Part of a small language model's weights: a variant of Adam for these matrices, 9514 steps.
MLP neurons of a small language model. Each row is named by its layer, matrix (gate and up: input weights) and neuron, and shows model dimensions 32-95. Each number is 50 + 10 x the weight over its row's rms, rounded and kept within 0 to 99. A neuron's up and down rows have the sign that makes its largest values positive.
A block is one neuron, or neurons of one layer that tend to fire together. After each block is what it responds to, as a language model described it from the Wikipedia text at the highest values.

L4.gate135:63 53 59 51 50 36 32 43 41 48 47 46 65 40 55 51 46 44 56 48 26 57 46 44 39 57 57 59 53 46 59 45 60 52 27 59 52 47 54 58 44 59 57 55 64 45 42 57 42 46 48 53 47 41 73 54 51 52 67 59 40 45 52 78
L4.up135:43 62 54 72 37 57 60 38 39 53 62 31 58 44 34 64 49 43 38 46 61 48 52 54 66 56 33 63 49 49 56 39 57 52 45 42 47 65 50 59 36 38 30 62 42 59 46 58 67 42 52 49 51 47 30 59 67 37 53 52 57 52 44 56
Responds to: Last digit token of multi-digit numbers, mostly years and table figures, above all a closing 0, as in 1770, 1830s, 150.

L8.gate105:67 53 48 46 57 38 43 34 24 43 78 36 41 40 35 64 43 36 57 50 42 59 51 48 51 33 46 66 40 52 51 65 36 54 57 50 53 58 44 44 49 53 38 67 49 63 49 48 53 41 41 42 51 44 48 66 44 54 82 41 34 55 39 55
L8.up105:47 45 40 40 50 48 35 54 46 44 57 48 81 39 58 58 35 53 63 49 48 73 75 54 48 54 54 53 67 59 40 52 46 50 52 61 39 48 55 53 62 40 35 54 55 42 59 65 64 44 54 47 49 59 38 68 52 59 54 60 46 46 39 43
L8.gate151:68 46 39 38 60 38 38 57 56 48 61 70 50 49 37 41 49 59 52 54 38 35 50 38 43 58 40 61 44 51 40 65 50 75 40 52 62 56 53 46 47 48 55 68 56 46 50 40 59 57 53 49 53 58 60 42 43 62 47 49 35 53 52 57
L8.up151:46 40 54 70 42 52 47 71 62 45 38 59 43 53 48 53 35 55 52 47 46 55 54 52 50 56 37 38 48 39 58 48 63 62 43 36 42 36 37 32 56 51 58 52 69 44 48 31 41 53 37 54 36 35 53 52 24 57 58 35 41 56 39 52
L8.gate205:50 43 48 48 54 50 29 47 47 34 58 57 46 54 47 59 52 51 53 57 36 40 51 41 58 53 46 70 56 45 62 56 50 35 35 54 37 49 50 39 47 52 58 52 53 56 63 35 58 32 45 53 44 43 31 50 40 55 53 48 57 64 35 51
L8.up205:60 44 69 37 48 47 47 53 28 55 58 51 58 54 57 35 56 52 57 61 39 37 46 58 43 56 44 67 65 45 51 30 60 44 43 54 49 56 50 55 36 52 54 45 59 44 49 48 61 56 46 55 56 45 33 55 58 46 34 44 33 40 49 62
L8.gate342:48 55 36 53 56 56 43 49 46 37 29 49 41 48 53 45 62 73 43 55 47 63 44 55 38 41 57 42 56 47 51 42 55 62 40 45 44 46 51 59 48 36 27 62 62 55 65 49 58 42 47 40 49 36 47 53 39 38 63 64 61 45 48 49
L8.up342:46 60 35 34 60 54 30 50 56 53 52 65 63 56 42 37 33 46 52 54 35 45 50 51 44 42 52 41 56 41 66 38 28 58 33 59 45 47 51 48 57 55 39 54 48 46 56 26 48 50 40 58 36 44 60 35 59 55 60 46 64 47 49 45
L8.gate358:43 32 32 47 75 49 38 47 51 52 72 43 40 51 49 36 48 36 62 49 65 46 45 50 38 45 55 53 68 49 42 46 62 54 54 55 43 27 45 38 51 64 49 44 68 50 49 40 68 61 53 74 52 67 65 51 55 41 50 36 52 63 48 38
L8.up358:47 50 28 47 51 58 56 53 49 58 49 38 61 38 51 44 45 48 40 57 64 46 46 44 36 56 69 47 61 53 42 43 65 58 46 58 60 41 51 49 49 60 46 64 50 60 68 55 56 58 69 57 48 54 53 35 39 48 58 54 61 37 39 41
L8.gate359:71 43 55 63 46 57 49 44 40 45 43 56 40 50 53 39 43 62 64 50 56 51 53 53 53 50 49 47 49 25 52 52 44 28 82 39 27 57 42 50 63 38 64 49 71 56 43 43 56 49 64 72 66 43 46 50 51 68 38 52 39 50 64 53
L8.up359:53 32 43 57 47 42 47 49 49 47 35 60 58 52 53 36 56 53 57 40 38 43 60 57 38 45 38 62 61 52 35 55 37 47 71 47 22 54 44 36 66 59 54 31 57 55 52 57 47 52 60 58 39 42 43 46 45 48 60 54 41 45 64 52
L8.gate380:66 34 42 59 49 44 52 48 61 55 53 45 49 49 53 46 46 47 51 45 77 50 73 43 56 59 54 39 62 27 40 52 53 46 43 49 36 44 61 49 50 40 65 60 45 69 47 60 58 61 53 37 48 40 62 61 36 50 49 33 74 46 55 50
L8.up380:71 53 56 30 42 41 65 72 50 52 54 43 52 46 45 43 60 43 61 39 67 38 53 23 55 53 61 52 46 43 51 42 78 60 53 38 41 40 59 35 38 58 64 52 50 54 26 48 55 57 43 52 68 44 47 55 60 64 46 33 47 54 48 65
L8.gate405:55 64 53 37 46 60 53 62 47 79 61 48 64 31 52 49 36 47 47 53 45 53 62 37 50 47 48 51 45 56 40 78 32 35 55 53 45 32 56 45 52 35 52 24 44 78 34 62 44 42 51 41 40 53 39 35 67 52 65 53 58 44 58 47
L8.up405:47 63 49 59 57 42 58 66 34 60 49 39 43 46 42 65 57 55 26 41 50 57 44 56 32 35 43 43 53 52 42 55 28 49 57 28 55 52 62 62 69 40 56 49 51 59 51 46 44 55 33 47 44 55 42 68 60 34 71 63 59 65 46 50
L8.gate419:52 55 38 53 54 50 33 56 64 58 48 32 43 36 46 46 56 67 34 45 50 38 49 37 41 37 47 54 54 62 59 64 55 58 60 54 64 48 52 36 33 28 50 49 49 64 60 55 47 53 43 53 42 41 44 66 61 57 57 65 54 49 45 82
L8.up419:52 64 37 45 68 38 39 56 56 41 56 56 64 37 48 46 37 57 62 53 54 42 50 47 36 38 36 41 59 43 55 60 39 67 54 56 45 46 60 43 45 65 40 52 48 48 58 37 64 70 62 45 63 53 59 62 42 43 74 49 25 51 43 52
L8.gate446:43 48 44 36 42 45 46 49 51 60 44 58 55 62 39 39 53 64 51 56 40 63 47 63 33 72 39 68 49 52 49 48 42 16 52 34 50 57 60 45 47 43 57 40 48 52 37 43 39 49 44 60 43 59 64 53 46 56 53 46 57 34 61 49
L8.up446:49 60 48 78 56 43 59 53 45 64 42 42 47 39 34 52 61 44 47 50 57 61 54 22 51 42 53 64 48 50 72 57 52 52 61 45 58 43 36 56 54 32 49 52 74 54 59 48 55 43 66 46 66 24 43 54 50 59 41 48 35 61 44 44
L8.gate511:53 58 38 44 59 52 35 32 58 49 56 46 50 41 40 59 38 32 48 52 52 46 54 45 66 31 32 56 47 44 48 58 42 55 44 47 53 38 38 51 50 43 54 46 62 63 57 45 48 58 61 41 49 47 36 48 31 55 61 47 43 38 53 45
L8.up511:48 38 33 51 55 59 60 41 62 53 51 53 74 51 39 35 55 45 55 50 43 35 49 59 47 49 23 63 47 43 57 58 61 61 50 47 39 48 66 52 49 60 32 74 59 49 44 65 52 49 33 52 30 34 39 31 63 30 50 58 62 46 31 59
L8.gate519:40 54 48 33 69 46 28 43 42 46 56 47 53 75 58 64 46 46 63 49 46 50 45 48 36 53 55 66 65 58 50 56 57 63 53 57 56 73 67 57 37 30 39 64 61 41 58 44 56 63 61 44 47 51 49 58 47 54 58 45 57 59 59 55
L8.up519:56 49 49 45 43 40 48 49 49 59 59 62 47 46 43 44 54 40 34 53 44 47 48 38 41 58 47 46 52 50 43 59 50 55 51 70 79 58 46 51 40 38 48 43 32 46 56 30 27 43 47 41 63 46 63 71 53 43 33 57 60 66 55 39
L8.gate578:55 30 70 58 55 58 56 57 55 48 44 53 52 48 32 49 47 49 55 48 62 49 51 43 44 55 44 72 46 43 47 32 53 60 45 38 46 51 53 50 44 42 48 44 61 63 41 48 31 53 39 32 37 44 69 32 43 52 48 47 61 44 52 49
L8.up578:48 50 57 60 65 38 63 50 33 51 61 64 57 65 60 56 41 70 43 52 53 56 35 62 41 58 45 52 42 45 51 53 34 42 47 42 44 46 45 68 50 55 52 43 58 57 58 36 52 53 51 43 62 66 42 35 36 52 65 40 52 30 68 58
L8.gate692:52 39 46 46 53 50 51 42 39 51 54 34 52 39 58 52 55 50 42 49 39 18 42 42 58 40 24 52 57 49 46 48 51 40 44 30 39 49 50 46 63 40 48 63 50 54 65 50 50 48 61 40 63 47 31 46 50 65 46 54 73 50 58 50
L8.up692:48 50 55 53 54 43 51 53 44 52 48 59 51 55 57 53 36 60 37 47 52 60 59 50 65 48 43 45 62 63 51 53 44 61 46 56 58 53 40 44 43 54 42 55 66 68 72 46 68 65 56 65 60 40 53 58 45 48 50 47 57 61 45 60
L8.gate776:55 35 52 45 59 47 55 51 52 69 37 63 46 50 65 59 73 46 51 52 55 43 56 57 55 45 34 34 65 43 55 57 45 47 37 51 45 56 46 53 61 68 46 44 67 56 62 39 52 49 48 33 51 50 40 54 35 35 60 42 60 40 38 54
L8.up776:49 32 55 30 35 54 74 54 55 48 46 72 60 38 54 48 49 48 68 55 25 28 50 45 43 50 50 37 38 43 43 53 40 51 40 43 62 52 55 44 66 37 48 55 45 45 47 49 53 52 39 55 72 61 29 41 34 54 67 42 42 69 37 56
L8.gate777:38 58 35 41 30 39 53 58 41 33 50 37 56 45 41 52 58 61 57 47 46 45 49 41 54 64 39 48 56 28 53 49 41 49 50 36 46 30 40 64 39 41 53 39 56 66 60 42 37 54 55 52 37 56 36 38 46 53 57 60 56 48 46 81
L8.up777:68 47 43 51 41 40 46 46 49 48 72 42 51 49 22 39 53 31 66 45 65 62 55 46 34 57 56 52 46 42 48 39 46 57 47 33 56 57 57 52 51 52 37 53 39 39 57 52 57 53 53 60 46 55 49 56 53 51 66 52 46 45 52 60
Responds to: Later digit pieces of multi-token numbers, usually in table cells before a pipe (8|66, 5|24, 29|8), plus mid-word pieces (Indianap|ol|is, rug|by).

L2.gate194:63 56 49 48 49 51 69 57 46 50 64 58 49 37 55 60 60 41 48 53 62 48 60 50 48 45 60 44 46 20 47 40 47 49 55 57 43 38 54 48 52 55 50 52 64 39 56 53 44 59 62 30 69 29 69 52 51 32 50 40 63 56 57 60
L2.up194:41 67 41 37 51 43 42 36 42 43 51 43 39 41 51 46 50 37 40 50 72 71 46 51 51 68 59 53 65 57 39 49 65 75 55 30 44 49 58 44 67 55 45 33 63 38 37 48 66 52 73 52 46 37 44 47 46 55 39 50 39 53 39 55
L2.gate296:62 42 67 38 53 46 57 47 58 61 42 62 63 20 52 53 55 49 65 56 57 46 54 49 37 48 24 30 45 57 49 38 36 69 44 39 33 50 41 62 51 32 56 30 46 33 50 57 54 28 61 59 66 37 54 51 41 50 49 52 50 38 58 49
L2.up296:50 48 45 38 62 52 57 74 53 67 52 44 54 44 43 60 52 62 50 53 42 46 48 39 46 44 35 46 69 34 55 44 60 49 58 28 44 57 54 49 41 30 65 41 42 61 41 63 59 45 62 56 55 48 53 47 48 65 51 58 36 60 54 47
L2.gate468:54 42 60 51 28 59 58 42 45 52 63 63 46 50 50 53 51 52 48 48 52 58 37 49 49 49 52 33 51 41 46 47 47 55 55 53 65 60 48 58 55 60 46 47 49 29 45 55 43 46 56 39 57 49 44 65 74 57 59 52 59 54 45 54
L2.up468:47 36 36 59 60 30 36 45 44 52 40 39 52 57 39 52 45 58 42 46 47 53 43 45 69 36 32 67 73 35 50 55 60 56 58 53 60 27 58 61 55 57 51 43 55 41 32 63 45 50 67 32 40 55 46 44 60 46 54 57 43 72 43 35
L2.gate617:45 41 44 46 60 46 36 50 39 44 61 51 47 49 34 52 46 72 36 51 50 46 51 54 59 70 41 62 49 61 58 39 43 68 61 73 47 51 41 39 53 40 52 52 55 44 55 59 58 53 52 50 53 60 56 42 51 55 68 70 70 44 61 75
L2.up617:53 52 40 50 46 44 29 40 35 53 43 43 49 49 43 62 48 69 49 42 46 45 50 58 32 67 53 48 59 47 60 61 64 58 58 73 54 42 48 47 57 50 59 41 58 42 47 60 56 57 57 58 53 45 62 62 56 53 66 62 46 48 53 63
Responds to: Word-start or mid-word pieces of words broken into several tokens, chiefly "ign" (reign, design, campaign, ignition) and the prefix " re" (rendered, really, reduce).

L8.gate20:32 69 51 53 59 55 42 48 59 51 26 47 52 48 56 42 55 54 54 58 49 47 43 73 49 64 56 49 37 32 50 53 49 65 42 50 43 54 55 32 53 37 54 41 53 63 56 51 52 44 52 60 41 42 55 43 48 45 68 64 48 56 55 46
L8.up20:41 66 38 49 68 39 42 50 51 44 52 63 38 51 48 54 34 47 44 46 33 59 46 45 62 59 63 45 47 30 36 48 37 45 60 58 37 49 34 50 44 33 55 55 33 34 56 39 49 39 39 54 57 37 45 51 44 53 45 50 54 70 65 26
L8.gate32:56 49 44 44 66 54 46 35 56 50 46 43 60 58 52 65 38 51 61 52 43 57 44 54 51 46 48 56 56 45 66 58 47 48 49 43 58 52 60 55 36 33 36 54 50 59 62 30 44 34 53 66 51 47 44 45 71 56 51 54 63 61 74 51
L8.up32:44 46 62 64 64 50 47 35 71 67 64 29 51 51 48 35 36 36 35 52 45 62 64 58 57 45 56 55 36 51 53 32 52 74 42 53 42 53 49 68 55 71 56 67 64 57 47 48 56 51 58 60 47 50 58 45 62 38 53 51 36 53 42 51
L8.gate71:57 58 49 50 51 66 31 46 40 52 40 38 51 42 51 46 37 48 22 50 45 46 72 63 57 38 49 47 47 61 47 67 46 57 42 47 52 45 35 69 55 28 39 52 51 33 53 54 63 29 55 44 40 58 50 63 78 49 46 50 54 60 40 75
L8.up71:53 68 49 65 56 55 41 44 45 44 60 47 67 55 49 50 58 46 49 48 59 68 32 54 62 76 44 32 55 47 39 54 37 62 46 46 51 31 44 50 60 61 53 47 47 47 44 56 58 52 47 61 40 51 45 44 62 43 57 45 42 39 30 58
L8.gate106:45 53 60 61 54 39 60 68 53 47 25 32 57 61 53 62 46 42 38 54 42 46 46 59 67 59 44 40 45 34 70 37 54 60 50 55 69 62 50 34 36 59 56 55 30 52 55 46 41 50 52 55 47 27 25 56 55 38 51 63 46 44 56 42
L8.up106:27 53 43 56 56 66 53 35 47 50 41 55 57 60 54 59 50 42 36 44 47 75 57 70 51 47 65 45 52 42 45 45 37 49 61 55 57 54 51 49 57 74 42 58 47 41 62 56 51 37 47 55 42 46 31 51 74 38 48 63 36 76 56 50
L8.gate144:55 54 32 44 53 55 33 54 36 49 53 55 37 55 48 53 48 47 43 50 55 60 38 46 59 62 40 42 56 54 50 65 61 37 53 29 48 46 28 63 46 58 46 41 45 27 37 45 48 43 43 50 59 59 41 40 33 51 43 51 69 42 51 50
L8.up144:70 53 54 56 37 66 47 41 55 53 39 63 49 49 67 41 54 36 35 53 66 58 40 44 42 45 24 56 55 47 64 63 68 43 52 50 66 57 35 45 52 45 53 44 72 41 35 39 50 56 46 55 46 60 30 47 43 47 50 60 30 62 46 42
L8.gate193:50 60 49 56 45 41 44 60 54 67 51 52 68 40 73 45 50 51 45 45 52 57 52 48 71 44 35 52 39 40 44 27 53 55 41 27 41 48 51 39 56 52 55 57 39 51 91 46 48 42 37 43 53 44 54 53 43 49 57 60 65 45 53 46
L8.up193:46 64 32 54 57 41 36 50 40 47 54 49 52 61 46 58 35 48 71 50 50 59 54 61 51 51 57 34 49 49 54 51 49 47 43 44 42 57 51 53 48 35 56 57 71 38 61 54 57 57 42 42 40 50 50 49 65 55 52 48 42 45 46 37
L8.gate244:46 54 42 52 31 54 41 50 53 54 59 63 10 45 56 63 48 48 49 54 47 72 39 69 44 58 63 68 39 33 44 56 52 60 56 59 62 30 51 46 57 49 45 61 58 55 59 55 59 54 63 53 54 37 40 33 51 54 50 49 54 48 32 48
L8.up244:59 56 48 64 54 50 50 52 53 50 58 45 43 52 34 49 37 55 64 57 48 50 46 65 46 39 45 58 62 44 28 51 47 37 36 41 57 34 41 45 48 65 66 33 48 53 39 53 50 56 34 63 64 56 45 40 51 51 63 68 45 55 46 44
L8.gate321:53 65 45 52 50 53 50 54 40 45 56 50 37 57 46 64 69 43 48 52 46 76 57 53 52 51 24 58 45 38 54 49 43 59 46 41 49 46 58 60 61 40 26 53 55 44 61 56 41 51 43 47 48 48 45 50 34 51 59 43 58 54 47 29
L8.up321:62 33 50 49 56 57 40 44 48 45 36 57 40 47 64 60 48 60 62 58 48 61 63 37 38 40 45 54 64 40 41 42 37 67 38 50 56 59 53 58 43 55 52 58 54 50 75 43 41 63 42 62 54 45 47 59 52 56 45 39 55 41 39 36
L8.gate331:38 59 70 55 52 58 52 54 73 39 51 46 69 37 64 50 51 53 56 49 51 55 41 47 52 39 63 40 49 64 44 46 58 58 51 53 57 53 67 40 63 47 45 65 43 63 44 40 51 40 60 47 60 48 65 42 55 55 48 38 53 71 53 39
L8.up331:51 48 45 54 56 65 72 47 51 39 43 42 54 63 53 50 51 59 55 51 58 47 55 55 64 74 39 45 73 49 41 44 34 65 63 55 52 47 56 77 49 45 57 57 42 58 68 42 57 46 67 64 55 57 63 45 54 40 51 50 53 52 41 34
L8.gate375:41 56 46 42 65 53 50 31 55 76 53 51 45 48 55 50 47 67 57 51 51 37 38 60 49 39 48 50 48 52 51 53 59 56 39 47 46 56 57 55 64 49 49 75 39 53 76 52 39 36 48 60 53 49 56 73 50 44 64 40 63 46 56 56
L8.up375:45 64 49 47 82 41 57 42 46 60 55 71 33 40 54 68 62 52 73 52 48 49 50 49 50 47 62 45 63 48 60 51 48 70 43 41 45 54 66 57 75 51 53 51 54 51 68 54 45 55 41 46 66 63 53 64 50 41 58 58 50 49 55 32
L8.gate377:47 47 48 51 47 53 34 39 47 40 31 58 52 48 48 62 53 46 45 54 40 60 41 75 41 60 61 57 55 63 37 51 51 65 58 49 55 50 52 35 49 46 49 48 65 63 50 62 59 43 46 53 60 52 35 40 51 39 63 59 63 51 46 41
L8.up377:46 60 65 44 47 42 72 55 44 37 56 38 56 46 57 46 49 53 56 51 61 51 47 51 55 45 37 46 34 41 54 48 76 75 52 55 48 54 49 40 54 56 59 56 64 31 53 50 49 53 42 40 66 42 35 49 63 38 41 69 40 47 45 51
L8.gate412:42 71 52 37 63 51 36 40 68 45 46 72 27 59 49 65 58 43 41 57 51 52 31 53 54 43 53 63 56 52 53 59 54 54 41 56 50 48 31 55 56 51 38 62 51 60 51 47 68 52 33 54 36 62 45 67 48 54 67 52 53 57 32 53
L8.up412:47 53 42 52 46 54 61 51 54 56 54 54 52 42 72 49 48 55 44 53 47 59 53 39 43 62 45 59 58 50 54 49 41 49 54 63 59 55 70 67 48 44 53 51 26 55 50 43 49 50 56 53 47 51 58 52 53 50 52 65 47 47 46 48
L8.gate506:56 65 28 42 62 62 49 46 38 31 82 46 40 41 49 47 70 50 48 52 51 48 39 51 35 46 49 49 59 61 51 58 57 58 66 46 50 39 56 64 52 29 53 44 45 47 59 56 47 52 59 43 60 46 57 52 65 38 52 55 62 53 52 37
L8.up506:62 52 56 44 55 62 69 54 45 31 38 45 41 45 64 43 61 37 45 51 42 47 59 55 32 58 66 55 64 62 56 47 43 53 28 63 48 46 63 56 52 50 33 64 52 24 50 53 48 41 48 40 50 50 55 37 63 67 46 54 50 40 64 73
L8.gate604:36 54 47 45 45 58 50 36 37 61 56 76 51 46 46 60 55 43 57 51 67 62 70 49 43 48 32 51 47 39 53 48 39 40 40 37 58 38 60 41 38 45 46 54 43 40 43 32 52 31 58 35 43 56 48 61 52 59 61 37 48 24 62 49
L8.up604:43 40 60 60 63 48 60 52 58 53 36 51 68 47 43 60 49 51 52 47 34 42 65 40 56 69 47 56 62 49 52 55 46 48 58 47 50 50 40 44 41 45 42 49 51 35 48 58 46 32 53 52 49 45 54 39 53 42 68 56 48 52 45 50
L8.gate723:38 60 53 47 64 49 40 39 43 52 55 51 55 59 47 58 59 65 49 58 63 45 44 60 54 58 53 51 49 35 83 62 42 43 27 40 72 40 52 63 48 56 39 63 51 46 63 47 72 41 62 27 43 41 39 49 50 43 66 47 60 50 48 40
L8.up723:48 37 52 69 52 54 40 30 62 49 50 60 40 44 51 65 50 61 29 53 41 39 62 44 45 71 44 60 65 52 79 53 38 52 43 60 50 46 60 52 42 76 43 44 40 46 49 45 44 43 58 46 54 36 36 46 29 65 51 46 52 48 53 53
L8.gate809:50 59 39 52 53 63 30 45 41 46 64 42 52 46 46 64 48 44 55 54 32 38 38 66 36 47 51 53 49 54 59 35 51 56 56 52 55 40 54 61 43 50 53 49 44 51 48 50 65 30 43 48 57 46 47 42 60 51 59 49 39 43 44 48
L8.up809:47 34 47 55 53 64 45 49 58 55 58 40 43 62 39 49 52 46 52 53 34 53 68 54 63 57 48 51 36 51 50 23 49 42 52 43 47 40 45 54 68 50 62 42 56 65 45 49 39 68 71 55 52 55 52 40 62 35 62 56 71 47 67 34
Responds to: Final subword piece completing a multi-token word, often an institutional, political or military noun, such as Gu-ard, campa-ign, Sen-ate, Govern-or.

L2.gate123:53 50 65 45 37 20 50 33 51 34 57 66 40 49 42 41 57 52 70 54 47 74 52 39 52 45 38 58 26 50 47 64 59 48 55 53 48 51 60 37 58 42 54 56 53 44 69 51 43 35 50 55 48 49 52 60 30 31 45 63 59 41 57 52
L2.up123:50 47 52 52 64 31 48 54 28 44 54 50 54 56 51 51 43 67 25 51 50 56 64 46 34 44 60 39 47 31 52 56 56 64 56 41 49 41 47 70 52 42 70 63 43 46 38 44 53 43 44 47 57 54 34 52 40 49 63 49 51 45 45 48
L2.gate276:40 65 52 55 43 45 38 49 39 53 41 71 59 47 60 39 55 33 48 39 46 62 52 31 51 52 43 36 43 39 52 55 54 36 51 38 40 42 64 64 49 35 42 60 46 47 36 59 54 47 48 54 69 49 53 60 47 46 40 31 37 52 39 42
L2.up276:46 63 72 37 41 46 38 67 41 59 52 66 57 68 60 41 57 46 36 50 45 49 47 31 51 65 48 42 50 46 50 60 41 53 35 36 41 48 57 62 53 55 58 63 51 46 33 55 52 44 67 44 57 59 49 45 56 46 40 37 50 44 39 26
L2.gate471:45 38 41 48 65 49 55 40 69 54 58 42 54 44 40 57 41 50 58 49 45 57 56 35 50 53 49 50 42 59 52 55 58 57 72 44 51 45 43 56 63 67 39 25 55 53 45 52 39 77 56 46 52 45 49 43 21 52 47 55 56 24 42 41
L2.up471:48 38 62 58 52 63 48 66 45 65 65 53 68 48 53 50 44 48 52 46 72 58 42 50 47 42 56 33 46 63 45 58 42 68 45 66 66 62 50 54 63 51 51 52 57 58 63 60 51 63 40 56 63 66 48 36 48 48 63 39 43 55 57 54
L2.gate482:43 32 42 41 52 37 56 49 52 53 65 61 52 63 68 40 74 35 54 45 48 36 46 61 53 45 46 49 52 46 50 25 61 54 40 50 53 54 46 53 46 39 33 34 44 43 51 36 49 67 65 61 56 45 43 38 64 62 42 57 38 44 69 39
L2.up482:51 60 36 49 62 36 58 38 44 41 45 63 42 58 44 50 30 48 65 53 41 36 48 41 71 53 41 18 46 48 45 39 51 46 62 41 51 31 48 53 72 46 62 45 48 51 53 49 54 48 49 48 49 41 43 28 45 35 53 43 43 51 55 61
Responds to: Inner pieces of words split after a short first piece (sp-ok-e, p-ok-er, d-anc-ing, surf-ace, j-ob), plus two-digit numbers like 24 and 48 in tables and lists.

L4.gate445:59 48 46 46 50 44 56 25 55 41 69 47 63 50 48 45 57 48 52 50 53 73 41 75 47 55 58 54 48 39 46 45 46 45 45 51 41 39 48 37 36 53 71 46 42 65 61 59 49 64 46 67 54 56 43 36 57 56 59 46 51 51 50 52
L4.up445:67 63 44 40 40 49 45 56 36 61 64 39 39 48 44 60 62 48 56 52 39 42 46 51 40 27 43 55 62 42 45 38 60 45 59 45 50 55 67 47 47 50 51 30 64 54 58 51 45 55 55 57 47 60 70 38 37 66 54 50 39 48 48 44
Responds to: Word-internal fragments, chiefly "ign" in campaign, foreign, reign, ignore, plus "ound" (background), "app" (appointed), and the word other.